From a checkpoint of a small transformer trained on Wikipedia.
Architecture: rotary positions, untied embeddings.
MLP neurons of a small language model. Each row is named by its layer, matrix (down: output weights) and neuron, and shows model dimensions 0-191. Each number is 128 + 32 x the weight over its row's rms, rounded and kept within 0 to 255. Numbers have three digits each. A neuron's up and down rows have the sign that makes its largest values positive.
A block is one neuron, or neurons of one layer that tend to fire together. Before each block is what it responds to, as a language model described it from the Wikipedia text at the highest values.

Description: Possessive words opening a noun phrase, mostly their, his, its after "and" or a preposition, and the s of 's, e.g. "and their children", "NCAA's".
L3.down138:083146124151169162043180125141130195157134127121129208153121190082148147109085129111109108108106099156118103174112116153123095135193138124098155104115141117100118177112150129096103118081132136168125169157146125144140124145120170149118196092121154091147139221138127158188129171171104162083129101084129132092074153097076158119159114125102111125132167087123150093146144098130093106142147074118115168175082138128122152103165086090115165111111085079130126130118149128136145127110116179081186141052150089041068221140155129103133110122132155203098169152141116121120166077104132156116
L3.down333:133138094142069183138091156060099196098179160151086179124081116192160184098152138156164140115042154133108157072135139108126166140171109091153087068106153137132146066117097169136187072136136104147126151080122101158146133133155109149085099157129120061104167105115106105134225141151121136103162130143205159102126111111116110084116155081101142144125089113112122142100164173156139135149132171119152167062113077114121196091131142150137134143081097122133122134159076108142149119131115133154082185133157117110161152174187138122105103072102123146112144117079157105163127157073114078124

Description: Noun-introducing tokens such as possessive 's (Pittsburgh's), whose, its, the and an, plus on or until before dates.
L2.down83:101164150170161112117077132145124151179194117132177110174118092103109129141156153100115123176141136131148145120133123109128132148173086081107175146099118088109165131169119146133104101090105135140218142121145125129105098112134131153111087078126127119081149255169112168158093135137109133137128152148109120115183092064131142054098101162096108110102113188078107139138120077060152157124075167121154141156137146146124097179130085167114151103144162091149161100160091106094124115119090098110131157118159066114156118135105100097133129164169134098103065105107078123083166193130138113116
L2.down176:108129088107122141129112156157151136172131118092145162106140106154150082164149153118137096109192213118158125156120114122126184135188155110188136140086132099104100135088121079151115131076074158152114136163148168103065162103097147160142200100107169108133120231114141109104079118135081151090059093133109102177177099106165095113097147118092127155172132223147090187072121118085143126107164103148123175110131094106114118160155110185085191123128113156070076094100109100114148108129102132053090153115174154101071139100116114109098123138132080139090125131091121133135164093116108129148
L2.down278:097091111126143157142171125134149106089128106146109158144146153090146085100164121175185154112196189112132213141143146139081109108183162129130185156133148133078091111176100119140065123142148125171110155163182104127114159083172127098105205037097127129082112088129172085092075158106116116159158121084134135115112059137164093175120115083093118192121120060119122178152159117118143099137115098096124130166102074175159104185118148176127076076126105140146169137112169117156116118159111184068122186159120115148088155136116097135109138143176147170117135168087126077103125128114111157128
L2.down601:102153159156141152060069134173120181167131144143103142091178142090158104066132103148149088141137198117048116147179108119168147098101174064172121086133121097105180080110061139100121170150167119179138094161113167120108105116135162151154101142050112122114129080068118148149104141140159155082170138136155112079149140056148120104195104120154083054103109145099117136173139152092113120156145057123142168167101082150102136150085124073110101084112147116117106100127064094102150104082125136123127145149126144111172192155142162143133080124148134177116164127163146089137138109130097147080

Description: Closing tokens of wiki-markup headings: the line break after "= Title =" article headers, and the closing ==/=== of section headings like ==Career==.
L3.down603:129106159158099098083119116152151092193187163135150110121157063123087162186126123119160113088179117140167120127183138104115141149141126115117141172115100074111123185041160167175117137155075139150089097154117126105128121102101122072168124124106156134110137129178133201149098127139112135124163103115093142113105120118120174176119167120105121153118104151145157128191143139200082147219137098137104101121130130174150122121157132104174116154198159208079119091149163156137128155044163113197147151158078112107140169128092146125145111153093185172100148057113181146185118120139155150113
L3.down641:167087159106101126135100116140137094107111113135096153140169085105167134117159107148156138074083144140112137091127157131157103162088153148130118124053102125200072199071129127093112093155099108099076193141118142152079118114076115104113122150103098119106171163125179179102141176129142150155185135167103109128134147108119151061103164115178145107185092117133146172207125123101174113156131111066101099132111139094193123161192193100119144151136131130131079117078107142102132148127062068122143062100180172106126131073141121092185166135108133127068089143117113092109126114194175139109

Description: Field-name words in Wikipedia infobox lists and table headers, such as Coordinates, Born, Venue, Votes; also San in Spanish place names.
L3.down416:107125189056071091091099185174099148115164193137120177111146092093111144113064102123166137100202110161109152109103155147134162096135161132101093143155132133143177127062053137138127179142105135164111089125129139184116115123096131155179138121158111092118124121078105136191163173168132116144080119135186149194132078088163143094126163111131127098134121075141193144100077134158128125125124095153167146172156149141166143113156128073120156156146141113128147080173208146102115097146057130118066154185102154135134174142087140174160128137132073118078070126129132111126172145104165102149
L3.down724:097109131105153104103118166106139161131101165099106154121141139125140184131107145166073116130052075094148092122150117152150163070143080113168087074185185139125132170110121164128201088084158134106108123108167172129112103109132143131111150100144134152152143115136190117175110162164122153124067086132137133094074139142144152148117110159059103134067121131079162104071144139143177114135075206150137162173154113117127090158126096115131202158098144159123195143138175054108051129093119114140165076108095124108182106135129085064109073154130196110148124154172135125116130166108109117083

Description: Short middle pieces of longer words split into several tokens, e.g. elim-in-ate, veg-et-ables, scul-pt-ures, across varied topics.
L2.down67:153160116098146098109094159105176124156179127151083172164111167191079127158136129149144094121075110054076133107102133110141125162161150108212117128075150165082171146119089166106139156054145162133120131132135125139163143087139102129128105119135119173134104134129128070134142184083122121152165113097195143116148135176142067192117123117134116091153101108135127140022134106172078077162138171125112138085174122165113122120082107080100129160130145141123132132029157157112138092062107117161179162153152176149149147108139099146158126092180177145172106180120125117143085083144136178132
L2.down261:113165103111140124148116102139194136103147060140121135131143201096139137104080118092103159144150147073158076122119106168119091121073137156081130137084161146134105093137000170186132157109150114107100142136145171115119129137119101179115096105120180133091077252141083050159145160091119215135126133129121133132107170127168143148109137043112096085113144131115130102152117099183112136132085165089125085096143129176122125150075134126148140106120087151126119052137159127140098103100142148166176126118146111108118169141170109141127090146116099142142176170089111111133166091106103155105
L2.down537:165095110135146106162176155144189131131107098147047163150212134112107096137109126102120091132125119198141098144104114132105207141116080158126143116137160084139115134077164144086097163149098113133094116105104117113130114110175109112144171125057133098136136124133084145115165157180145108175175156106095185105108180165126117159085113146113110126122146179157148129126175141142053143137107097162094191103115127100156142110167122093130170182201149106110130080129134144142064113150129121090142178098122206181155200164168139153156131172109158136078107187108127130114137093054139167073
L2.down657:161135114098124164089154166036155132149162123122165118153144127100159115173071129136097175145142161109092165113061119156073087103162142182098148082067146129066111106091114099096127110106130124109185112206174152106089095133089146073104115089097141124104115115129125139146151122152124120126077101109104151159151150054167146073136184056105087149093106120129212165122148204127122106102175097091083149146149093117123103184121099158115154105146141127122122108118147099085110132134072092145092168127137163136074107222099157201133139141065139128131149127170132116107127120115110125105

Description: Closing == or === markers ending wiki section headings such as Career statistics, See also, Personal life; also possessive apostrophes and colons in infobox lines.
L2.down33:124145109105133094082108147157165116127106131132126188124160075098162060182165209122166132098093140080072151174152117112128057173103170153113151115125083122136076169120142146125127120127130074149143134095179090139146085128130171118132134137171149086082130146190127085149085133130121137095105127092102072178089181079180115156171128082178108117098057092170151062065103148075121137120107127156118157143114159093203198136157113126090148077125112154106123151131193133086124078146145178161118167138137168120142043153123109131112151108134096179140119123132132094145126148127158150116
L2.down297:140160215182122108125092143163114125163121110156175135139166133117111057155119120095133143112089168135133131132133091145095128137116036185161112134181146123187129137114162112150133193068141170113147103121194089158122123161096114158138166130123118146154108197135142124092099161128075124103128103103117091085082102123177138150181174120146104103101117145153146086192112162127160111060131076143124066139132191105096156161137121157129085116124197140131130098151139140135146154127047146145066145134141117155058166160112077123188107111129104079123192121169099073114090122182126169102
L2.down387:099173164063121150132109118066079137095113134123133108179160087110098126116187103140173129125129130088158047090155144115141075123114156139162120091111136104072113166163098071070090106109116090154081108106109101142050123139118175103141100117077083139118105183140123139120149087110148061158197130127092161097143064113146089103139173138112161124183138151140145118179174106102122164104161082131119107136129132112161114183131119092132143107033139124153127102189126135110157162082085164093103137135103126104096147076090145103053189109089107142067114098098129084160097117143167162125
L2.down630:138173095122119098091157164137155166141126089146120118138192203182122148189081114126083108151096134117137106120140150141088125124090091120181102163102186142140124156125168145117141113063162132137149147124166098159059135157130140092097127112145091104186152094144089154159145149144128125173141103193103125166121135141186082140162176119132116072124138107120119153179137138094145122116130081117154082140112156104157124164160119092120178085127192118086133124146209145081091168132148170088060115081115095100178201096145154138193192114151158191070129152143121143083066127089103107167

Description: Mostly "the" and particles after prepositions or verbs inside titles and phrases, e.g. at the, climbs up, Over the Hill, Y-our.
L5.down4:082176096096113115055138130107158119094139131157154077143149092136132142153147079092169111140119107160117155133119085171085172122170134094123123123111128100132136142137107107120055178121122109121107180101143138124153085138111152144125130103142115163123118255094111205173147148119090148155109149123187172151122092130130094143146161088079101140116180091101153071187101168137103115116143197117081094107102109188089153140174102131087129111062113140103145164127175117152171095134106104160112169177112087108143142124067098091146112112125177123124120086142155171161091124092190089110
L5.down164:133123124112123141123091156162170058153139115050108128108075086111126155133190140095167106121102150125049130088115127109100086133172054169173135148108106128145152124128187143120112074119140163068151142141171145144127103077113152096141104158116086084160124180118165076048141165134088137140177075098150142115131173078173153167132131105142115122149172095125089105090164104112134072102076137109091133090142184097106154190188092104137132091087147114111170100136127101097114142097127159123110121136171099091108118105137132117116175127188073162108146158126171068164129216145073122142
L5.down317:122142145125106096124151186169130154145116113121109148119122118150175100162138107097134137107130180077130115193100120139164071147071100067112159114131113094062193199114176075140088115142108133075105119175098136151143209168118149150134124139146130156108171187125140153158073144149127077168146109147162120114119155170112157130112114105113137065181111158111108190077113121112134101129155136103092107180090103100103166206081123116081182069164125092125092125110180076140143089141087115133181168133122074109112066109114103079099127158117078087178123112147084169109149143096146185135
L5.down388:078106075116141182114169175136123115144173151080131141143103161109068169155194152101153119139111123108133138074113138130118108160106152147139146127138085150126153108135121155145103147141156145181168110221075107112147177106121186158086174121132168149117133083111118053152106151186144086142145109157077080078106098147097117122144153142166104126145103110078165144118161068111091079113074138107136158121141112122143089065115071164112106169166101155141136175068173105130171121073116089171084106093092164112089167174113115195125104095140100158122087150207134172157123180130119162104
L5.down422:102113134119116111149133151132109103125110132111115162104182106118148160124099156083150196137118089153148144120113132102125090122078165116101139133069168064151196135121094184188022052101147063102186088105099103120111134140103102166150136090118141124129091119174109153122111076103076148100141142133157111093112098137165103087151098139122092137040112190179104163197030135143109138110128126121172137156160151096107124095146094172110125155148101142128131102075126132147138083101108118089119120146123093075157090081102128094115169186191121083096090145151090154119131083133157103165
L5.down492:162162097130153071133162177134143115116153159146105131141152127104138089116132090184059140122150146106152097101116112095145144139134135162122136194124134121148102153103099140113149158138140160128180135133159113109109139154167130141138090110150131160141138255118120161138182171207141091193123116150123095122149138152118155076101127118166128114120147163111165115216105106114156159109090101110143131202152152120155071078150143148108184166121109134077176113153187097133172063085133043162118166128109111172149151122184056168110156105109127119109131073097083154172120104141094133075
L5.down551:148166196142073074134140163139084071158162093144113103058158135127098130089154108100152142157148159116181172116096100126092116151099180137110152145102115137116182097153086155140122115073147116128138071101160112133105154137151143153171097163103209125134131062102142162152060135145075116115137110133122087192120065142153136167116091091135120085126135090121177154132184086149109106178124167104104173158137204194065143129139161149092080134140129143131122118150162115133153096119066103203150102120091128121095090142080057087148106091119125083109116075160093148094114100118098160153
L5.down657:121100160175083203087164130142094192119106145088139162112102106079109135118154124143092087105119114091196141134095170151123167129088114145132107158099139165117149117121111163140152127061141107111150092163060167127113155149143120141102174140094141153141131172136125096083138126143110141144080170185153156062143115115134160037188176105076152083112173070125091148181082160140107165177091107119197094130173107077124138077066109109123166088131164158095137114154123123050114153121141104077138055163180156153152126110099162099153097081102139126097104126110115108116155144097099088144

Description: Word pieces and short labels in table header rows and infobox fields, e.g. lev in Elevation, Rating, GB, Votes, a period column 1.
L5.down130:131120133108142164117098115091100128077120178106152106144198153107147132135146150189156108165182094144144146108137083133185194178121120133092147112092121146129123116106160054081164147091146202171125150248156104080110122116134131156092118165121114082085146125092083114145161173096150132104182123120137151176147127139197114057117163091167162149172081153114164139135095137081177125100116121080127168149146122124136109080173135147124145106096143082104134092152122123062153141196165137160096085152130129140093191114127141080093127136112104133143095076128122134102138119045089169144
L5.down202:118149200094073106099097129142139089084143103125107169192139136086119106118189129168165123121124110167144125121130134108114154117115135152160074160053147124079188147112188135089147109104105124152100103173126089114115155120139157106136103154096167058191123176104159185113130108115086119199129121163117073118130173120143192130143076098131152144160143161184120159162099115190130138083103146104137137110116097108083207074180067062130107131147143161159106131121173120141133126067132078140192139137091087121138099065157124140200153110177133077144110132082094148096097120152117132131
L5.down282:127116131178079156113099083102115169130098123150085154173097116083134127115098144136158131157163116178120086142121126147070110164165170151125182101162096140117178112124119123123107136102159171146115072158138141145087084115135136105067119120163159144137152109150086086112145109138180150129120187117097122135117089115131132213137156092102145184204154178088161109129196124088109135106154134154111192106163129103094115150105111130183122128101131084177082140101105123043127111130074136123065091161134121115090167213121106167164120166068145179114148217121142172118171179144070119106
L5.down487:126158116128164092135122174107170121118160161097138127095123096134152137106122124090161140159155113153113106103159131108099065062150129119163198162135159157168106162129148125090066090060113060126125122107128189139121096069135168142113138118124183190174120061136108134077133133145147149127156090126127123114132126123115085166215145083119098100115114026172134121163143096166128127152096119169151076158123151069147132120116135132119170174037177163119166117134133154085137137169132128180092111187115122086091159144126096072135148105127104130072169209150117075134115150168130167098
L5.down588:188117104154117128115161089118142130120129077117100204105118136115182158088140079152113137139082120163108108137155143184102118139128154126212078053195105119059100078108078144147096149097114107089095149117134090145161145090140095115171117140175127077076155132156115178124122129128149167109155077121109126120141103152112161072104113113122177163105094105139092090180198110090132127120111089180120090141125107144108165136142117119096100119113132165159117100053113147069051060137092150142130105184100132122157143094117093102107158155093157153104139119104162106138033062138137145183
L5.down714:121128164145080119118172179073086111175147145111137137104147152141203187124149153112097139144133087110135116100196118143152110128091110099135110114140097072171150152152148127171143118142142150138131100148085138255058182136100134118118146084172096088152131123126146185072094133084137114101173098122128091061108103065129170145112189134124148173140103168138141150140188134137178107124139119165098133103128145160124169141174121101109153109150077097105138167093141132134138087109156056118150082111114039102101150158174122112073086179102108183164131150088111116120119088108081117159
L5.down731:105129139146079191102158176162092141207089123217158107154163132160127111112033112098103164134148139125148127121103084146187112108116111170093093163111119116140119189068111183136138107109125098093091072124116143166152128126161122138079154161133165137140129132116186137127204097120139130091154160108130147128117109154182102143079149044152154109125173106084094143116119119140076112148175147163175095161183144174163145102085135128079133072162127135142183092137181156129146135151090161146081103189151106123075142142089156134132137083101144179123103065162148083148103119129117121075
L5.down762:119155170120115121077135133139135107110109127074095143125072111139117137163121093125136117173085188194094103088138160121085129131100108093112066118133102157167137170179150073178107107135172146105192130144153179126142189103109176097052076135094157138178134147092117121071130108125107108103122161071128149100133127057116147184090063107085072172124117086109096150131164123109120137153192132084180148090152137119177111087119094186153171141200150129069139158106197168164150158083114136153077108061142157128147115095110148138110109144160127118151122170078131164110107155123095140142

Description: Closing == markers of wiki section headings (Career, Discography, Early life), plus line breaks ending paragraphs or = Title = lines.
L5.down77:163116165128090122089153124162109133142140130174108154116107128105134155118095105135155122112125084117127131112086127142123147168153111149042152145096169129151188104128158131123108081096098087087113128165092131131133159119133122113126090092112136108149130164126123184107134117114128125087116075126092137130121139132124118048084110124104108136110126133141154215255126127146136127092135148134153096119088124102123129081163149075142102131145106076190147136147121127116159166147149158049105142171156100102148189159135139153102109116093127158135109106117113165109155083106139148109
L5.down157:120101091108114139109125132098151165156128122120160076117080126133128153146119118075100104124176131129149121131160094126129104096183116164105107131149112110177098113127086152179132092159143097172158118103102130156131053121140111150130103124162065154169143189146139122184167206144081138100091131149054107125172113112158144056104125123136108170109129116110179107255166118122106135183118125165084116120148134087152156162135126142100158110110124151152166146153148061170087183125096134141126116148084143120092106157105131061091105148137129144115123139091131108193111120154111126114
L5.down190:106116148131110113122125119146122155128136129134150107123150148132145149155159112123142108103137148139131142129196136135136126129130044107177162106129069146124144131112137128142152166121132123150114132147117109147149071123147157124123114135135154118164154232102114176135121156143106171147118105117145139094158114141144110071138159121133189140123144157129113148255136127100140113146145127129112150139104147128193146114112116130118145129140160122108131127134146143118114169114119143152149137115111122102113137097126137112166127120142135131114138117132139144124134126140121116142
L5.down252:012128140116115110145116116139135152137086125139162146110149120153125105129169146165105147131134154168120119135168142090118153158074203122140171108119116087097141125125132074111168129161163133147116166093160105139162178078078142180156116120137094111064149255095168198099151109125109157129145109078127150139168088102155126000159131110114153139122132154126099151189144122142169164093165139139133130117119099085100110118171112119143152123146082132175147075130109116175104176159139168120131178104109148115085101084100130122162075113139101091157121143168126093143165101129139172131
L5.down340:101136082145075101143101093128081098164135143155135100126134117122107154098117178099120146109121124114155115119126128121164101168119082173074183152186079184148189161098113111181141102073150153129158082130161170148107124204147077118139137123171117148140109087091132170174150117150127113146144112150109061122138178145092141040108115160123153111153152174127060132170164130158123151071144081073127180058160165127123129131124183166149105138142112122124112120158155137158138126062116184165132142085126080132128163149089105113174167134115124087127111122170152072130160180032169134193
L5.down374:151088144136145113107131088106120146122037090130123144088143115159147112129140119121135203116124124151121145127117073091140081124094108123149047116131166123143109111136151158090182143135147122126113148180145077146072169194084086129107166145143136125103091255074109179107141158125126137162135201136185141105123101122133106029086102169061065135117120138104133104244118135102146095101101139118112125097130119163161129135184190144120148135115132143117119111120088089127141189078096123140122142114155110130148098100117128142088112114138134129162128092109144088083133141132107144147
L5.down587:105089207146069086115139119165129114048166163103121106094113100095091124200125119087149138120162082129151149122174160142158153169163040151119125151151113186115122153163138139116139170069174137142166115117140065113127126161134094160129159102091164174132130175137104104091110137137131167120120088140139113204134146123115076144195123124197104131113160160145102136255107123115112092080127113142120152106144124112128154127130153119073188110119154110100071106139081094082107128112142155163143193191108126110119190097167123141143121123161154136166117136140100113127144145194154115152
L5.down661:130136139147144068093113137147090157123099112149125120153113182149112158076069156137120192141097179161109095152143076195162131102124084208116124079116119070081144134162116144082103153160143114061099112120174110154127132130127098097166125152154107126127123124106171210137113047154083097117106112133109153134112106162114134041120121123133138149143103097125130147255143190098066113125130088111064159180087150090153151125166139129141105132141147165197182144163122121133094130102129133116130115118155148106114058117148127109182166117111091130109198106126131156166166098133122109162

Description: Short middle pieces of long words split into subwords, where a suffix follows, such as excl-us-ive, accomp-an-ied, concl-us-ion, comp-an-ies.
L5.down80:128117145153102139103113144137099198121104150145118126173153126187167122156166122146168172138100115161146076170096131131125152089121072086125105146164176158096129132136150182158120141147155109110163071159153114057146148147071149122152114125096090130129076169093200133109161019182161062106129114178128093102160082112097105155154142092160099111127151085162118169080147123145141154130150104155085065092095147145159157120104176177079151213125126063161159101133122123164188096137137129136160088157125159129129133102192121153133070100113091142126185147158132178124082089146117134138
L5.down179:073163120144161105165139128094127097100122180075162137124081101118147065110108105167196124142122151140121139161146108110128155117105139126091119126120176105134169061113151132181121130136116116050121167090127108143147086122130083115114099127066130147178130178131090166126166174144152140138090157144114091087150173116125121151148162138072099131095073210167107138163175097108129115153109125165110088159169159143088133191110141109176111016064143090178094152136163127102138087207145132152102168146110161157096140139153136112162138112111122143018109163087097099124147118159093109107
L5.down271:140120100117155118099128198173101122125133129065143122174143111148105135123142115124102108112115162122135170163181125149123081178120136119112179088135138077194129141127114139111096134098122143134071131074052131151158159148151093119077170094097139110077115067113144157107137146154094106192170075119124144094122101143150100136070109072144118152094124140159204135124144114154144188116178118113117158082108100089106177096213170142104139134184146143095180063111120120166138137121157089125161093180156064070097087101165116190113173069115172125128128178198135141122180113166152137120
L5.down356:112115110120122140137144184137149129118099147120147088160140127165116090140158113157080145156086124155159108144091212146141156140094147121154116127193143106171080132167153120131125084139135169084160099088126167155103152131142118142164141115086145116121149102121195118126059147163106125089143153065130180101116165086125123179188063109122100101094048096167154107140149066054118202171083176142103126096098132204177126121084083154087150059111073114110143136108068140151098139175097171129149161138129094178137132142088142121116115131093130100117121138147100187181101122209141110158
L5.down434:125148143125058101164152109128132149134157059115107145135151136164087071078118077163146163114115143083089074105118156118114131139174126118122157112050176176111119141138094082144116147086110104131172131126139143169083082106158085028127174104083146142162124066100085148090135187097166109133139145110105107044118118159150126152083158113054164115136121128139108084200090163123140123115140124108085110132162123099115104149104141177147139222050161087117085151118173148129097180097131128176167135158102102051153138142103171163115140147155096145102139136157116102122095153121106119109
L5.down556:103116066119089118069065163106183166155132125122136137087160168087127119163114120156142079118146174102137139109103174130137117114124116107150165178083173118122129096124110051135138074114104106159091129075164104120096105094109071147145105110127108151113053140127134122140156101184155118161076086173152128141121136159195137116091072078169158106118097097141142072131068118185177068150128137132075102111166120123132128141083150124100163124135114102149137100134088093119153140160152070092207168136056085038096100116119130203125117084151091141171141094147124099136131174133113085099
L5.down609:118120143147140112179119177147078149125091125127090152140156095108169146105153112146117153136103182133111084122108098169085127124019086126142138140118159127127120089130148135134130195140146182158147123088135191145108178087129217138169154169118095134116177181114113125102089108211174104066135086070133151146146144124138119151103116141144097071073099173123158194171122122098077169186170083131108135111112109149113099120114146131145151104167111108109063106144108192110146090085171105099181080189159111080134102117095181147121172128140114124106149058136149157171175146134120122119
L5.down648:165214142131084143150141107133164108158144167121126120170093151168030143081092135158127112075089096187111142203158133166143112174101116141073115093136138144106116129123131096120123133125141142138059090112068131192073089173078119145136157114159122133148157102080124111145131147124110205087107214141120095155122143116121124130149060144073151132101138121113117125164136076151131115152175134106125114143140079178091118187122118164088128049205142144098068058145127143148092126179113158167121124083116182135147111110094106118127105068132119141113173097108136066118110144147103119138

Description: Field-label word pieces just before a colon in infobox lists, above all Density and Total under Population, also Coordinates, Surface, and section headers like Seeds.
L2.down163:103110149098141125126161131124119097174118072128091108136118154157119101156136137104136082136146151126150191197111141103098128061117102082097116076068139178152147190167083162125070175181116131123083094131166137122175124113101127066142153168109141151121128191096157125072114173181165178158094104116145099161102139146121174062145050052141118152086128186124121173132095097117170133146097111137070103164133120195149096103122091076073189091139138084145099128112131132114132076127150154130115177105160113152155085166152102111137177101126127165188181113138126155143113115094161109173
L2.down313:175137106114102120127145101072175112082142176096109124137089075131108147144092108129106063226149137104124143101169082152076120167134135188133083165140103088139151089126125127167159128134173088097176149063143141223166073150125079099143160153115119089188146138108100174108108132120122175114113137121115135140169089108101108074106135117124115132128126093132127120137168080122115023172147126104147163162135141141129145138125136131106146141208136167121118136153070082109119138121112108130142178204107138117140161132092145166142174154067129202125141201137105081175156121088134098078
L2.down356:090135192102080093109158108096164125140107131104138071161151072142145147089101085128097125112091127062067161122181064115125131094100147143138123171101141150149070140091135113137100178150109126139122120121120143174165103180137194117159155128097152139105122162143119133138209109125117146161144108165153137104147139141140085073104210112122146134091061065097125123139132178125090128104100137102111182177193169188125163104132093120114143126172123168123105125182123141133159063150129100066110079130088124134111195171078092168141174117166105120175119162154175104077096138119162063158
L2.down487:110144136116147132084083100188175099159160147129116114155145184141176142130106125171136164137093173165125104054097147164121067120104065091192075130144117109100166169055178081127158109115129158149116135166151118112125174078116118035114118146185119116124106121125098187131172154127134101098132112167094110111109149122121094144099152077145159095154123122119117101039125158089138128151129093082068178127158112164082126123120096077123118135077109107099199153113191192094138136106146110179079097124135123123085120152159113147124172146135208140139089129159125076148133203130123128147

Description: Short middle fragments of multi-piece words, mostly the "or" in explorer and exploration, also explanation, complication, tennis, autonomous.
L3.down206:096131136118130160148095162171119080107126085149058149166098174120121115116116132114150144116133174068139105136193072144118138132093158147140159131137059143134114162117205116095082166137190165117216122079102137120136126140074144155103140139125113111125107108142121103168114092131155115119124151139110100113082147171140107223124088053135115106132098153140076139194111076092113182112134107141130160208117123082165079135098140164095143115165109073115126158129098138122196168083128112158170100119181159136122133135116120127100127160139168089204132186084051153058150130115152140135
L3.down597:140115135133096135087128121142130120197141128107066145160172081100159154137174172138124132191136134140113069143148192145097105162130173142099063193118118124180154112161107150109114060115174131157146138106145105118071142113128121165120117161119190104143094157179116114070179096119131138124177104157062150170132140153170148205118124127135134109099125164118160140160141091132098140111078160090106110034074138155153150183151081218145114106117083120124087075120106136067145180147098143122119112139131147096112115100166173114108098111149153124160090118107120148134097160227156152082